config.yaml
n_head: 2
d_mlp: 576
vocab_size: 2048
norm_place: "pre"
norm_eps: 1e-05
rope_fraction: 0.25
init_std_o: 0.0342
optimizer: "muon_variant"
lr_mult_down: 1.5
final_lr_fraction: 0.1
steps: 14240
MLP neurons of a small language model. Each row is named by its layer, matrix (up: input weights) and neuron, and shows model dimensions 80-175. Each number is 128 + 32 x the weight over its row's rms, rounded and kept within 0 to 255.
After each neuron's rows, "fires after" lists the tokens most often just before its 100 highest values on Wikipedia text that the model never trained on; "fires on" lists the tokens most often at its 100 highest values on Wikipedia text that the model never trained on. A number after a token or word is its count.

L4.up233 [ 71 135  71  97 122 117 115 143 142 110 106 180  81 136 152 184  63 135 152 128  99  94  97 133 133 161 168 169  79  95 134  95 144 129  99 164 140 118 125 166 167 127 153 120  94 170  70 159  92  84 117  74 175 140 173 110  83 122 168 126 124 111 135  79 111  97 132  82 139 171 130 151 106 126 162 151 142 136 105 127 122  90  97  69 152 111 207 114 111  69 124 135 106 157 124 185]
fires after: " " 27, " con" 12, " Su" 9, " Con" 8, " Ru" 8
fires on: "c" 24, "com" 22, "s" 18, "aff" 7, "cc" 5

L2.up246 [177 133 141 113  91 135 145 107 118 171  82  75 167 145 142 132 130 157  84 119  70 138 104 110 148 157  87 121  90 111 154  94 112 106 152  87 159  99 146 143 155 165 141 152 125 145 102  97 131 144 105  95 144  82 178 108  81 106 175 125  98 132 144 162 123 151 116 127 171 133 161 175 113 178 111 122 126 148 185 190 154 108 157 145  70  57  80 129 100 132 129 135 155 153  98 111]
fires after: " is" 20, " was" 17, " " 14, " one" 9, " design" 4
fires on: " a" 17, " an" 11, " of" 9, "ated" 7, "les" 7

L4.up33 [164 101 128 213 193 211 108 134 112  50 134 122 104 125 165 152 132 141 116 141 142 178 120  89 129 110  73 188 124 128 103 189 122 132 181 152 159 115 158 125 114 133 111 125 145 102 160 117 138  98 172 131 119 116 196 136 132 108 112  62 138  97  98  96  89 193 137 112  84  89 120 117 112 136 109 125 113 106 146  91 113 141 179 180  96  89  92 108 108 168 134 131 175 101 140 143]
fires after: "er" 18, "ur" 12, "ment" 10, "ci" 8, "ber" 7
fires on: "al" 66, "ally" 10, "ical" 5, "o" 5

L4.up355 [185 125 135 140  90 188 173  52 115 136 127 193 135 157 100 112 155  75  98 149 167  75 119 154 120 135  63 112 148  90 125 132 155 169  82  97 119 111 133 128 121 159 128 159 178 102 140 215  81 133 138 144 126  98  94 137  97 152 132  97 114  68 145 175  42 167 126  82 104  93 151  82 141 136 156 177 164 130 146 153 148 131 120 138 123 144 140 141  56  96 107 139 122 148 100 119]
fires after: "p" 13, "mb" 11, "tra" 10, "vi" 8, "″" 8, "c" 7
fires on: "lo" 22, "d" 19, "ent" 12, "vel" 9, "E" 8, "n" 8

L2.up367 [110 153 139 118 169 156  68 178 149 145 151 103 101 117 134 157 178 130 126 144  82  64  83 130 130 101 140  95  48  82 107  89 186 199  96 136 110 136 133  93 172 129 128 157  98 101 105 140 198 136 127 142 141 139  88 149  58 123 171 135  97 123 170 151 143 182 158 165 147 127 146 189 173  94 193 131 151 147 146 158 150 132  79 155 120 162 166 133  53 172 132 116 103 138 116 134]
fires after: "\n" 89
fires on: "-" 68, "\n" 20, " co" 4

L5.up453 [139 144 122  74 166  94 107 121 153 140  96 164 119  95  92 131 124 110 113 115 139 132 196 175 140 153  49 125  88 176 160 173 133  91  60 156 129 132  98 124 160 123  53 133 150 153 148 177 171 185 129 141 155 101 115 163 112 147 114 148 198 130 123 158  36 175 137  76 143 153  55 108 113 145 113 133 111 129 158 138 119 136 151 110 175 182 131 153 100 116 203 195 167  76 107  97]
fires after: "x" 22, "ri" 11, "p" 9, "re" 8, "e" 6, "vi" 6
fires on: "t" 24, "d" 12, "lo" 11, "n" 10, "ide" 6, "ine" 4

L9.up523 [144 154 119 147 106  65 153 142 130 120 181 162 106  87  68 114 126  41 138  90 117 111 138 101 149 104 111  91 112 125 118 191 102 126 124 108  86  72 114 120 103 153 102 164 127 107 129 178 149 150  90 114  96 136  95 176  90  81 162 112 179  51 147 135 188 121 148 175 177  96 169 168 104 141 135 149 100 137  86  95 111 128 166 216 167 115  93  75  90 143  96 107 121 134 143 150]
fires after: " c" 13, "ec" 12, "mp" 11, "c" 11, " C" 10, "C" 6
fires on: "lo" 18, "if" 13, "li" 13, "ut" 7, "s" 5, "it" 5

L2.up6 [113  81 135 127 174 130 111 104 133 136  95 121 150 124 132 154  94 114 132 116 128 156 122 177  98 120 191 108 142 200 195 141 157 134 135 116 151  97  72 142 132 184 179 125 138 140  74 139 131 129 144  98 152 163 148  92 127 139 190 101 158 164 139 149 166 183 151 164 156 162 117  76 129 137 138 113 140  72 163  93 126  79 149  45  91 160 150 128 112 201 114 136 166 114  62 127]
fires after: "." 46, "\"" 13, " him" 4
fires on: "\n" 57, "." 38, ")." 5

L8.up107 [ 70 154 147 135 153  72 107 194 133 120 169 115 143 206 112 149 159  95 143 144 109 135  95  82 149  95 122 137 136 128 162 149  87  84  81 173  71 205 121 175 201 126 149 124 125  99 137 106 126 151 105 166  99 102 110 130 109 152 130 118 173 169 173 196 171  91  73 110 159 100 167 133 119  82 125 148 132 151 115 101 123 127 152 185 133 146 117  90  73 104 163 145 105 154 165 154]
fires after: " S" 46, "s" 12, " Na" 8, " " 6, " Ri" 4
fires on: "ing" 18, "our" 13, "y" 11, " I" 8, "w" 8, "i" 6

L2.up531 [150 100  49 169  95 160 117 113  81 191 151 113  67 129 157 127 132 101 172 163 109 124 155 177 111 126 176  89  93 164 103  85  99 100 112 101 106 127 179 146  58 102  97  66 170  86  79 101 126 165  45 136 119 145 155  81  98 134 146 144 158 128 139 100 127 135  68 169  99 118  80 148 116 126 155 155 113 133 110 148  87 116 133 121 160 140 113 127 145  69 139  84 135 156 155 111]
fires after: "\n" 90
fires on: "\n" 90, ":" 10

L5.up27 [168 125  99 173 135 110 125  63 164 130 113 109 139 128 107  86 108 174 109 141 159 158 148 138 128 118 109 122 117 183 180 146 147 156 144 174 106 143  85 119 148 163 143 176 181  63 132 128 192 173 143 106 144 149 108 130  86  53 190 110 119  87 125  93  66 142 146 104 139 177 147  95 109  51 147 101 165 171 151 101 124 213 141  98 140  93 122 178 173 144 141 111 141 102  37 167]
fires after: " E" 15, "te" 12, "e" 7, "ta" 7, "ad" 7, " 2019" 5
fires on: "er" 21, "ar" 13, "en" 9, "am" 7, "–20" 6, "ur" 5

L4.up379 [100 116 135 213 148 183 122 124 106  99 185 142 114 117 111 114 139 222 147 142 165  98 155 129 102 120 122 115 122  97 148 105  76  72 135  91 125 104  90 128 141 114  80 101  62 107 144 104 125 114  51 107 121  47  98 139  75 167 122 132  99  87 149 125 110 116 100 171 142 193 129 148 167 101 148 125  86 152 105  93 137 160 144 129 184 125  87 126 113 191 143 152 187  82 208 139]
fires after: " U" 22, " In" 20, " Mi" 11, " in" 7, "In" 5
fires on: "." 17, "it" 14, "st" 12, "c" 10, "gu" 7, "r" 6

L8.up550 [ 64 120 147 149 155 102 139 126 163 115 103 173 140 120 133 112 185 102 153 174 130 112  96 153 153 159 142 145 114 134  61 133 119 117 120 141 168 150 169  91  73 175 104 121 149 137 108 164 163 140 137 145 103 155 130 112 119 135 126 164 176 106 100 148 126  99 108 114 172 141  31 188  78  87 120 173 120 119  41 140 175 114 162  51 202  93 155 112 158 120 130 143 154 119 175  83]
fires after: " " 76, " the" 6, " dis" 4, "n" 4
fires on: "t" 59, "e" 17, "s" 9, " to" 4

L13.up289 [166 109 132  97 135  80 174 122  99 131  75 112 116 150  98 142  85 118 110 151 120  86 103 126 135 159 127 149 181 181 131 107 159 191 103 170 132 127 115 152 104 108  87 105 148  71 158 132 136 164 134 158  99 169 126 132 109 151  83  90 158  86  54 141 137 108 108 144 101 113 138 157  91 135 115  92 110 125  81 170 105  96 165 117 136 157 114 152 105 123 189 181  85 124 147 133]
fires after: "." 25, "\n" 23, " |" 8, "|" 5, " " 4
fires on: " On" 24, "On" 16, " on" 5, "W" 4, " −" 4

L10.up68 [ 95 106 176 145  65 120 117 145 108 120 151 204 103 181  81 140 110 121 134 124 177 180  89 123  84 123 107 153 125 164 139 163 135 154 107 140 140 131 150 139 167 118 126 140 117 132  79 118 110 100 147 116  99 122 140 122 125 164 147 131 225  78  89 122 132  73 147 170 101 118  90  55 153 169 151 142 156 206 216 170 129 111  96 173 130  96 132 111  94 105 166 167 100 110  50 134]
fires after: " " 37, "-" 8, "e" 6
fires on: "o" 47, "or" 9, "un" 9, "ur" 8, " Ar" 8

L5.up194 [174 110 130 190  89  98 159 145  98 143 165 143 138 127 161 126 151 152 101 159 133  90 100 108 141 136 114 162 100 129 184 127 111 129 142  98  89 108 103 117 121 150  92 112 121 184 194 134 117 108  99  93 108 129 131 181 107 124 124 154 186 103 148 150  61 118 184  92 124  75 146 197 126 124 156  84 143 112  84  81 120 177 124 102  89 101 143 137  57 141 125 144 144 118 153 143]
fires after: "s" 26, "il" 14, "us" 10, " E" 7, " fa" 7, "la" 5
fires on: "tor" 25, "ment" 14, "vent" 9, "ed" 8, "av" 7, "rm" 5

L4.up271 [131 150 122 147 129  88 146 131 144 151 200 102 100 145 184 149 132 139 161 157 165 113 115 156 170  67 125 124 136 171 151 155 106 146 117 166  56 159 109 106 120 164 106  97 130 153  97 127 121 125 103 177 179 156 106 146 103 130 166 134 141 124 195 115 116 120  73 113 141  60 130 130 137 123 125 122 138  94 116 103 114 109  32  89 143 113 123 174 124 126  83 165  83 153 170 134]
fires after: " " 30, "s" 22, "ph" 5, " G" 5, "%" 5, "b" 4
fires on: " |" 68, ";" 12, "an" 5

L5.up280 [ 93 130 141 108 142  98  88  95 111 100 194 145 119 122 174 149  76 123 106  96 120 101 154 110 157  62  83 157 179 135 180 147 180 122 122 102 147 105 150 137 123  99 141  90 147 130 162 105 107 142  69  85 105 161 110 143 126 126 154  55 134 148 163 121 100 199 124 109 168 175 153 157 117 140 143 142 116 143 140 148 162  93 152 104 125 136 112 122 109 160 126  97 134 135  88 117]
fires after: "st" 20, "w" 16, " Mor" 5, " w" 5, "e" 4
fires on: "w" 21, "or" 19, "ru" 18, "ir" 8, " su" 5, "ri" 5

L4.up170 [142 157 125 126 125 129 126 185  83 104 119 148  91 105 148 124  88 118 145 124 117 154 109 133 196 135 145 133 145 152 119 200 117 172 127 112 125 143 141 109  95 156 112 130 158  87 157  99 148 152 158 137 120 140 109 105 127 134 136 135 174 150 172 103 147 127 107  83 144 141 113 118 141 182 162 153 128 115 197  95  60 175 159 132  92 146 111 124 146 163  92  75 139 111 163 136]
fires after: "\n" 47, " f" 9, "qui" 7, " on" 4
fires on: "\n" 47, "un" 23, "red" 8

L4.up408 [116  84 163 111 179 111  84 153  85  92  96 107 105 156 137 116 147 136 124 106 150 125 147 121  54 145 164 114  62 187 118  86 135 135 107 130 147 147 147 124  95 107 140 123 140 185 164 136  88  62 150 195  95  90 146 132  99 124 176 105 130 137 187 140 143 103 120 135 134 102 139 130 130  72 153 210 177  86 123 100 140 212  98 101 152  87 104  87  93 106 169 148 131 153 158  61]
fires after: " 19" 23, " cl" 13, " st" 10, "amp" 8, "it" 7, "U" 5
fires on: "as" 14, "u" 10, "at" 10, "93" 9, "a" 8, "98" 5

L12.up328 [165  79 155 113 151 162 142 143 184 133 101 143  93  93 130 170  85 141 180 128 121 106 170  94 134  71 159  99 134 156 110 103  90 108 146 181 102 179  51 166 153 170 108 165 147 179 111  82  86 155 203 168  94 134 109 171 111 137 203 149 147 143 109  96 129 174  71  68 141 130 154 186 105 111 161 117  82  85 147 140 116 108  68 119 187 175 111  86 121  88 138 110 128 142 129 146]
fires after: "s" 20, "cc" 15, "T" 7, " C" 7, "g" 5, "%" 5
fires on: " |" 19, "or" 18, "C" 15, "T" 8, "n" 5, ";" 4

L4.up60 [105 172 121 126 117 164 171 109 158 143 117  89 109 156 153 151 164 131 186 154  94 112 173 169 130 147 169 128 110 108 130  73  80 117 155 176 104  96  95  99 136 136 119 130 123  47 177 111 104 125 162 145 128 200 102 132 101 126 163 102 145  27 142 100 108 137 140 133 160 118  91 192  44  79 138 150 124 167 127 169 143  96 173  92 118 145  86 140  90 164  90 146  82 161 149  82]
fires after: "c" 13, " co" 12, "ff" 11, "g" 11, "s" 10, "pp" 9
fires on: "er" 24, "st" 20, "s" 11, "ic" 10, "r" 4, "or" 4

L4.up118 [114 125 143 112 124 157 112 150 137  88 162  84 130 172 101 143 113 141  93  90 141 147 115 111 116 112 149 111 117 176 216 144 101 119 147 150 112  79 140 114  97 117 107  86 137  97  95 108 145 174 147  70 157 123 104 179 133 108  94 113 218  99 100 164  90 137  95 201  92 116 152 117 117 150 153 136 149 148 193  81 201 127  96 159  87 135  88  87 145 228 160 147 112  79 101 135]
fires after: "." 45, " la" 18, "le" 4
fires on: "\n" 27, "un" 26, "\"" 18, "a" 10, "." 5, "ar" 4

L2.up229 [128  81  89 107 116 180  50  45 106 153  97 158 139 139 156 106 125  87 153  82 133  87 108 157 118 140 126 186 100  68  84  93 168 138 134 179 144 153 116 149  57 107 160 221 122 127 122 175 146 160  95 140 120 110 172 111 143 165 146 127 131 144 120 190  93  93 100 131 140 141 129 149 118  65 108 156 118 139  72 174 180 188 152 129 103 165 146 112 107  85 118 153 152 147 154  81]
fires after: " the" 40, " 2" 10, "'" 6, " " 6, "x" 4
fires on: ":" 35, " group" 7, "s" 7, ";" 7, " club" 6, " family" 5

L5.up77 [141 145 124 103 176  95 137 152 113  93 188 160 112 155 119 104 130  74 118 128 161 152  78  76 164 141 183 138 125 110 144 146  88 129  51 179 132 128 129 141 108 141  90 133 118 126  31  99 152  92 122 150  96 146 130 109 122 103  92  86 173 105 158  95 104  87 123 120  95 141  82 106  59 112 107 186 122 142 119 139 116 150 141 151 167 161 117 135 150 151 138 106 168 105 137  77]
fires after: " pro" 18, "n" 11, " Mar" 8, "on" 7, "p" 6, " W" 5
fires on: "y" 41, "s" 12, "ed" 8, "b" 8, "te" 6, "an" 5

L5.up159 [115 180  99 101  77  98 137 110 180 156 149  84 123 137 156 163 123  87 193  62 119 174  79 115 130 147 111 125 119  51 188 163  76  83 176 115  87  80  95 135  92 149  84 181 149 104  97 126 128 123 134 129 125 190 125 110 109 119  55  87 153  59 108 127 118 115 127 132 135 121 113 139  99 111 164 107 112 150 114 139 164 155 141 190 179 146 132 167 160 112 124 110 109 120 170 121]
fires after: "c" 58, "p" 11, "C" 5
fires on: "or" 22, "an" 11, "er" 11, "ar" 10, "ed" 8, "ce" 6

L4.up143 [153 118 109 165 129 177  54 201  99 114 126 170 112 146 145 158 131 109 175 110 111  88  89 161 112 146 184 131  92 118 155 117 127 101  98 104 122 147 109 163 151 185 133 124 144 150 108 161 111 101 166 130 118 184 140 104 134 135  99 125  95 115 113 121 138 129 114 139 128  78 134  95 127  89  95 101  98 120 175 160 122 142 103 106  86 165 155 176 196 115 122 164 118 102 124 108]
fires after: " con" 16, " ex" 15, "\n" 15, " " 14, " P" 9, " M" 6
fires on: "p" 19, "\n" 16, "r" 13, "ar" 12, "op" 11, "c" 10

L5.up327 [149 141 152  41 127 188 151 187 157 165 126 136 124 121 117  89 181  71 135  98 104 107 134 139  81 107 102 122  85 154 155 156 147 107  98 147 140  52 152  95 167 144 156 152 139 143 144  88  84  98  87 152 165 141 108 164 119  61 160 106 151  90 165 109 119  98 156 128 125 112 133 123  74 133 175 122 165  69 144 115  77 114 134 136 128 169 110 138 104 134  54 177 131  93 175  97]
fires after: " St" 19, "T" 9, " sp" 8, "p" 7, "P" 6, "B" 6
fires on: "e" 38, "o" 14, "ro" 10, "a" 6, "er" 5, "ru" 5

L4.up229 [184 112 120 114 158 101 119 114 115 137 119 104 142 119 155 125 159 142  73 115 186 150 153 102 141 110 141 112 113 189 142 165  74 113  78 141 148 127 131  69  66 123 162 103 141 165 101 140  67 146 123 108  87  96  56  83 114  96 148 144 162 174 184 146 108 133 114 158  81 122 183 131 156 108  58 170  81 116 167 117  99 171 187 145 160  85 113 140 126 144 100 128  75  96 143 139]
fires after: " such" 17, " cl" 13, "w" 9, " known" 6, "la" 5, " Bro" 5
fires on: "o" 27, " as" 24, "as" 13, "s" 12, " |" 6, " of" 5

L4.up295 [112 165 153  92  61 171  98 127 118 108 153 158 137 105 139 145 126 137  95 150 120  59 118 139  82 154 141  95  98 131 168 120 163 120 212 181 130 156 100 146 136 168 131 101 118 143  87 126 133 116 107 147 115 150 119 109 196 121 133 111 188 141 151 140  97 150 136 164 103 113 146 111 172  97  85 152 104 122  70 139 125 175 124 131 124 139 112 164 142 101 107 122  96 137  96  74]
fires after: " g" 36, " G" 16, "H" 10, "G" 9, " wh" 8, "n" 4
fires on: "e" 28, "et" 9, "ot" 8, "ed" 6, "all" 4, "ain" 4

L9.up171 [140 113 125  96 141 137 107 145 115 122 115 133  82 152 156 124 128 163 156 132 179   2 112  85  96 103 128 166 122 137 137  90 156 140 152  81 120 122 159 118 119 208 108 151 142 112 142  77 151 127 141 119  76 176 175 129 130 144 149  75 189 118 197 138  95 114 141 108 130 151  40 130 154 131 145  71 141 118 160 195 134 129 107  89  97 173 190 134 118 130 169 103 101 153  64 131]
fires after: " Ad" 26, "ad" 16, "," 6, "m" 6, ":" 5
fires on: "vent" 21, "min" 18, "ta" 5, "ra" 5, "ol" 5, "50" 4

L4.up509 [124 113 103  86 174 142 131 150 137 123 135 191  97 137 180 134 132 120 153 148 122 111 162 123 116 118 154 117 126 159 127  78 152 125 121 104 106  90 157 118 120 109  38  90 170 143  69 142  70  98 208 128  90 162 154 119 123  92 105  77 153 189 167 106 119  96 121  98 150 168  76 132 102 118 129 165 125 189 127 194 102  95 177 171 116 116 196 128  67 121 151  84 101 141 146 117]
fires after: " W" 17, " Qu" 10, "ri" 9, " F" 8, " Col" 7
fires on: "e" 32, "or" 18, "ill" 11, "s" 7, "ü" 4, "g" 4

L11.up39 [115 118 113 136 129 127  80 139 184 119 159 172 110 187 142 140 160 160 145 148 171  86  50 116 126 130 125 110 129 133 162 187 117 115 156 170 136 127 162 129 177 129 149 182 130 181  94  68 118 124 100 148 107 112  99 173 108 155 103 147 114  85 108 114 127 137 146  64 192 117 152 110  76  48 146 138 146 154 138 121 110 137 136 100 113  95 163 159  94 125 180  73 157 163 154  84]
fires after: " " 27, "s" 14, " p" 8, " sp" 7, " P" 7, " S" 6
fires on: "ur" 17, "s" 14, "a" 10, "et" 9, "ar" 9, "our" 6

L4.up141 [212 128 134 147 104 178  95 154  91 150  99 151 173 139 174 102 187 168 170  92 133 111  94 163 128 149 106 149 136 174 159 137  70 178 155 106 167 136 164 109  89 135 138 157 125 113 163  97  92  76  68  86 123 142 146 120 159  87 120 123 163 155 110 140 105 132 129 132 108  97 107 122 128 147 133 157 110  62 132 121  99 162 120  83 116 102 148 148 133  53 116  94 181  83 104 119]
fires after: "s" 24, " Ba" 13, "un" 5, "a" 5, "va" 5
fires on: "o" 20, "se" 15, "ive" 10, "ol" 7

L8.up369 [ 99 160 138 162 139  58  97 117 148 101 145 105 145 150  87 115 145 157  97 101 186  77  96 147 142 162 115 107 104 118 203 132 125 197  85 111 217  93 175 102  77  82 164 127  88  70  79  95 173  90 167 135  97 126 106 117  99 128 144 145 175  91 111  78 163 125 158  85  86 113 129 156 153 135 116 123 118 143 160 120 149 143  82 140  99 149 146  90  73 120 144 202  99 104 132 156]
fires after: "-" 26, " la" 18, "|" 10, " re" 9, "|---|---|" 6
fires on: "un" 21, "---|---|---|---|" 21, "-" 15, "|" 9, "or" 7, "a" 5

L2.up216 [152 124 124 181  58 117 100 115 122 141 141 148  89  77 120 109  85  76 174 129  96 122 144 114 125 105 139 152  94 127 119 145 159 110 104 118 149 130 134 147 105 152 138 168 146  98 133 130 126 132 140 105 114 108 166 100 134  88 104 137 205 121 199 106 136  96  75  97 141 133 190  74  90 119 103 191 146 107 163 121 112 111 130 177 146 146 151 118 132 108 124 125 165 179 133  96]
fires after: "\n" 95
fires on: "\n" 95, "able" 5

L11.up124 [103 105  98 135 152  98  85  85 139 120  96 126 150 115 153 119 140 137 131 138 147 143 154 106 109  72  73 112  79 111 111 132 172 126 135 194 147  98 158 116 110 101 197 133 119 100 166 126 182 193  97 140 100 138 112 118 100  97 149 133  95 106 167 179 151 133 170  71 111 145 123 127 132 133 106 137 131 117 138 143 134  99 100 123 135 123 161 168 142 148 176 164 181 122 111 132]
fires after: "." 50, " " 4, "-" 4, "s" 4
fires on: " It" 47, " |" 13, " it" 7, "press" 4, " Z" 4

L10.up510 [164  97 142 201 125 125 151 110 166 134  78  69  66 143 104 109 141 102 148 121  87 126  78 157 102 149 127  89  57 105 134  85 107 122 101 170 117  91 138 128 132 115 114 109 154 101 105 109 109 112 184 109 120 158 112 141 163  83 100  98 139 167 137 109  92 114  49 215 166 127 179 113  80 132 156 162 186  77 152 154 162 111 113 114 144 119 130 114  99 166 174  61 127 119 110 168]
fires after: " |" 25, "w" 12, " he" 6, " w" 5, " (" 4, "\n" 4
fires on: "or" 19, "al" 16, " High" 9, " A" 8, "a" 7

L2.up423 [103 155 105 117 163 119  73 155  82 116 141 124 170 138 168 167 145 142 132 100  82 154 148 135 155 102 129  33  99 117  87 115 113  62 117 165  95 141 158 134  92 107 152 103 150 134 149 158 161 119 126 135 117 189 187  91 191 152 164 126 124 154 145 140 166 125  97 146 147 142 152  96 112 172  88  96  61 120 136 130 105  88 120 120 123 116 136 150 131 123 130  94 128 143  82 115]
fires after: "\n" 62, " =" 12
fires on: "\n" 77, " (" 13

L5.up561 [159 135 111 102 121 144 122 142 166 171 110 167 134 141 136  77 105 118 123  99  89 112 114 117 155 121  93 145 139 207 182 116  44 147  60 174 122 148  74 154 145  92 130 127 142 130  53 117 160 180 110  96 130  99 180 120 108 142 151 151 146 124 139 112  89 100 109 127 192 170 104 104 122 137 106  72 105 125 187 105 152 161 109 117  75 145 150 145 138 157  92 133 112 106 126 131]
fires after: "e" 29, " E" 18, "re" 12, "th" 7, "il" 5, "and" 5
fires on: "er" 18, "en" 16, "le" 14, "ur" 10, "ar" 9, "ard" 5

L4.up404 [103  85 134 123 119 146 132 124  93 121 126 164 172 166 129 107 174 163 135  95 149 113  87 113 103 219 138 185 111 162 153 100 134 185  86 113 119 101  89 122 178  90 121 197 124 137 131 120 143 147 166 117  93 150 182 156 152  79  98 103 131 180 123 188 119 174 101 117 133 160 127  92 178 158 180 114 145 119 183  98  75 144 131  90 158 120 133 219 166  98 171  55 102  99 131 164]
fires after: "ed" 24, "ent" 12, " se" 10, " mo" 9, "cent" 7, " so" 7
fires on: "er" 45, "i" 11, "u" 8, "par" 6, "ci" 4

L4.up131 [158 141 204 127  74 115 106  99 127 138 152 105 150  83 157 119 125 112 158 136  92 105 168 122 124  73 159 151 175 187 126 145 100 142 102 119  98 128  99 144 102 126 185  77 136 144 151 139 105  92 146 158 178  89  65  97  97 144 113 122 135 141  71 181 184 123  50 103 108 100 141  72 133  76 147 113 194  41 151 107 181 123 186 149  98 133 145 102 131 190 180 135 170 107 120 121]
fires after: "o" 32, " So" 14, "ta" 10, "ma" 8, " Sa" 7
fires on: "ci" 27, "fe" 9, "wa" 9, "ta" 7, "gra" 7

L13.up234 [114 156 187 132 138  80 111 111 173 100 138 113 165 120 103 181 105  97 104 196 138  64  94 146 159 125 131 115 151  82  89 154 108 125  82 166 168 141 133  79 113 128 106  63  95 101 105 168  83 134 118 137 104 128 105 138 115  85 124 100 121 149 122 149 125 130 111 109 134 108 116 119 134 138 168 113 130 197 119 143 187 104 121  98 177 172 140 113 182 135 188 161 173 142 113 169]
fires after: " " 60, " the" 7
fires on: "e" 53, " a" 12, "ed" 8, " the" 5

L2.up93 [161 131 123 176 130 113 181  53 134 124  70 171 117 110  75 113 118 159  66 129 112 119  79 157 153 106 128 151 137 188 109 168 180 140 212 125 127 148 135 120 119 113 170 151 145 107 105  83 149 156 119 122 179 129 128  61 118 116  81 116 127 154 122 109 107 131 122 177 115 121 147 118 122 153 122  82 181  45 112 154  75  87 151  90 121 186 107 164 165 187 162 138 129 122 133 197]
fires after: "." 92
fires on: "\n" 100

L13.up324 [107 115 121 162 138 141 142 170 146  93 151  28 157 147  87 118 124 137 102 142  89 137 133 119 160 126 128 109 113 161 121  84 113  93 117 128 183 156 149  93 168 181 112  62 125 121  72 113  85 132 120 121 116  93 163 140 152 171  87 195 157 126 130 157 129 120  83 128  68 109 171  68 138 101 154 134  60 185 135 135 136 146 149 118 116 145 185  74 129 130 151 204  83 123 120  73]
fires after: " " 49, "-" 9
fires on: "e" 29, "D" 10, "le" 9, "," 8, "." 5, "ad" 5

L12.up63 [ 74 145 116 166 169 148 105  83 137 153  97 106  57 209  93 115 138 141 169 207 135 132 136 112 124 131 106  99  91  89  85 142 176 152 148 107 131 135 111 103 117  71 133 122 168  82 137 108 181 120 147  99  94 125 142 183  52  81 115 138 129 129 148 115 160 136 129 135 181 121 141 163 154 136 119 116 147 105 119 203 131 116  84 157  84  98  88 139  69  85 203 106  94 176 132 147]
fires after: "\n" 52, " |" 12, " As" 4, " on" 4
fires on: "|" 45, " of" 7, " March" 6, "-" 6, " August" 5

L8.up130 [118 186 125 148 125 119  93  58 153 185 117  91 120 101 124 148 121 124  94 136  96 119  71 169  80  61 117 139  84 132 127  97 148  95 126 104 105 120 108 177 181 117 121 132 150 132  82  96 135 135 112 146 103 132  76 127 164 136 138 123 181 139  85 180  86 102 162 125 103  95 124 102 123 138 105 134 150  79 141 108 167 120 131 125 123  74 148 114 110 156 159 149 143 122 132 128]
fires after: " " 43, " a" 15, "ro" 6, " pro" 4, "d" 4
fires on: "el" 14, "les" 11, "x" 11, "hu" 9, "a" 6, "lan" 6

L2.up68 [152  85 126 102 111 124 117 128 206 112  87 138 154 105 202 143 143 128 131 170 146 115 105 115 174 150 138  94 144 136  92 119 152 117 141 105 160 100 179 127 111 127 105 135  98  99 115  93 191 131 133 142 173 141  74 105 158 105  99 146 108  98 115 170 126 121 111 126 145  84 139 136 101 167 132 140  51 168 186 141 165  97 113 117 107 143  84 166 131 167  92 157 209 105  35 110]
fires after: "\n" 30, " is" 17, " " 8, " was" 8, " to" 4
fires on: "\n" 16, " a" 14, "==" 10, "ad" 7, " |" 7, " mo" 7

L11.up324 [109 102 138 115 120 124 169  95 102 150  76 104 155 147 161 167 151 149 158 134 162 145 134 167 138 145 134 181 131 139 135 152  94 153 167 128 128 123  74 141 140  87 102 110 103 169 145  96 136 112 131 181 164 132 139 108 159  85 182 105 152 159  94 191 121 142 142 171  90  66 135 141  38 186 155 136  80  95 217 200 107  95 152 138 133 143 139 112 122  42 160  97 147  77 129 141]
fires after: " |" 55, " 19" 7, "6" 5, " Al" 4, " " 4
fires on: "\n" 63, "^{" 9, "78" 7, " |" 6, "or" 4

L4.up64 [159 122 134 101  66 125 119 136  63 124 100  60 121 155 169 149 161 114  61  58 118 116 133 149 114 113 127  69  89 161 177 127 146 102 120 116 137  97 167 168 169 158 156  90  96  87 129 107 105  89  81 119 133 152  97 140  97 140 134 164 141 148 152 148  94  93  68 151 125 139 137  87 176 137  88  61 112 126 143 108 128 118 182 162  92 139 168  57 118 157 154 114 119  79 174  78]
fires after: " " 43, " for" 9, " remain" 8, " re" 4
fires on: "le" 21, "les" 17, "land" 11, "e" 10, "que" 9, "ed" 8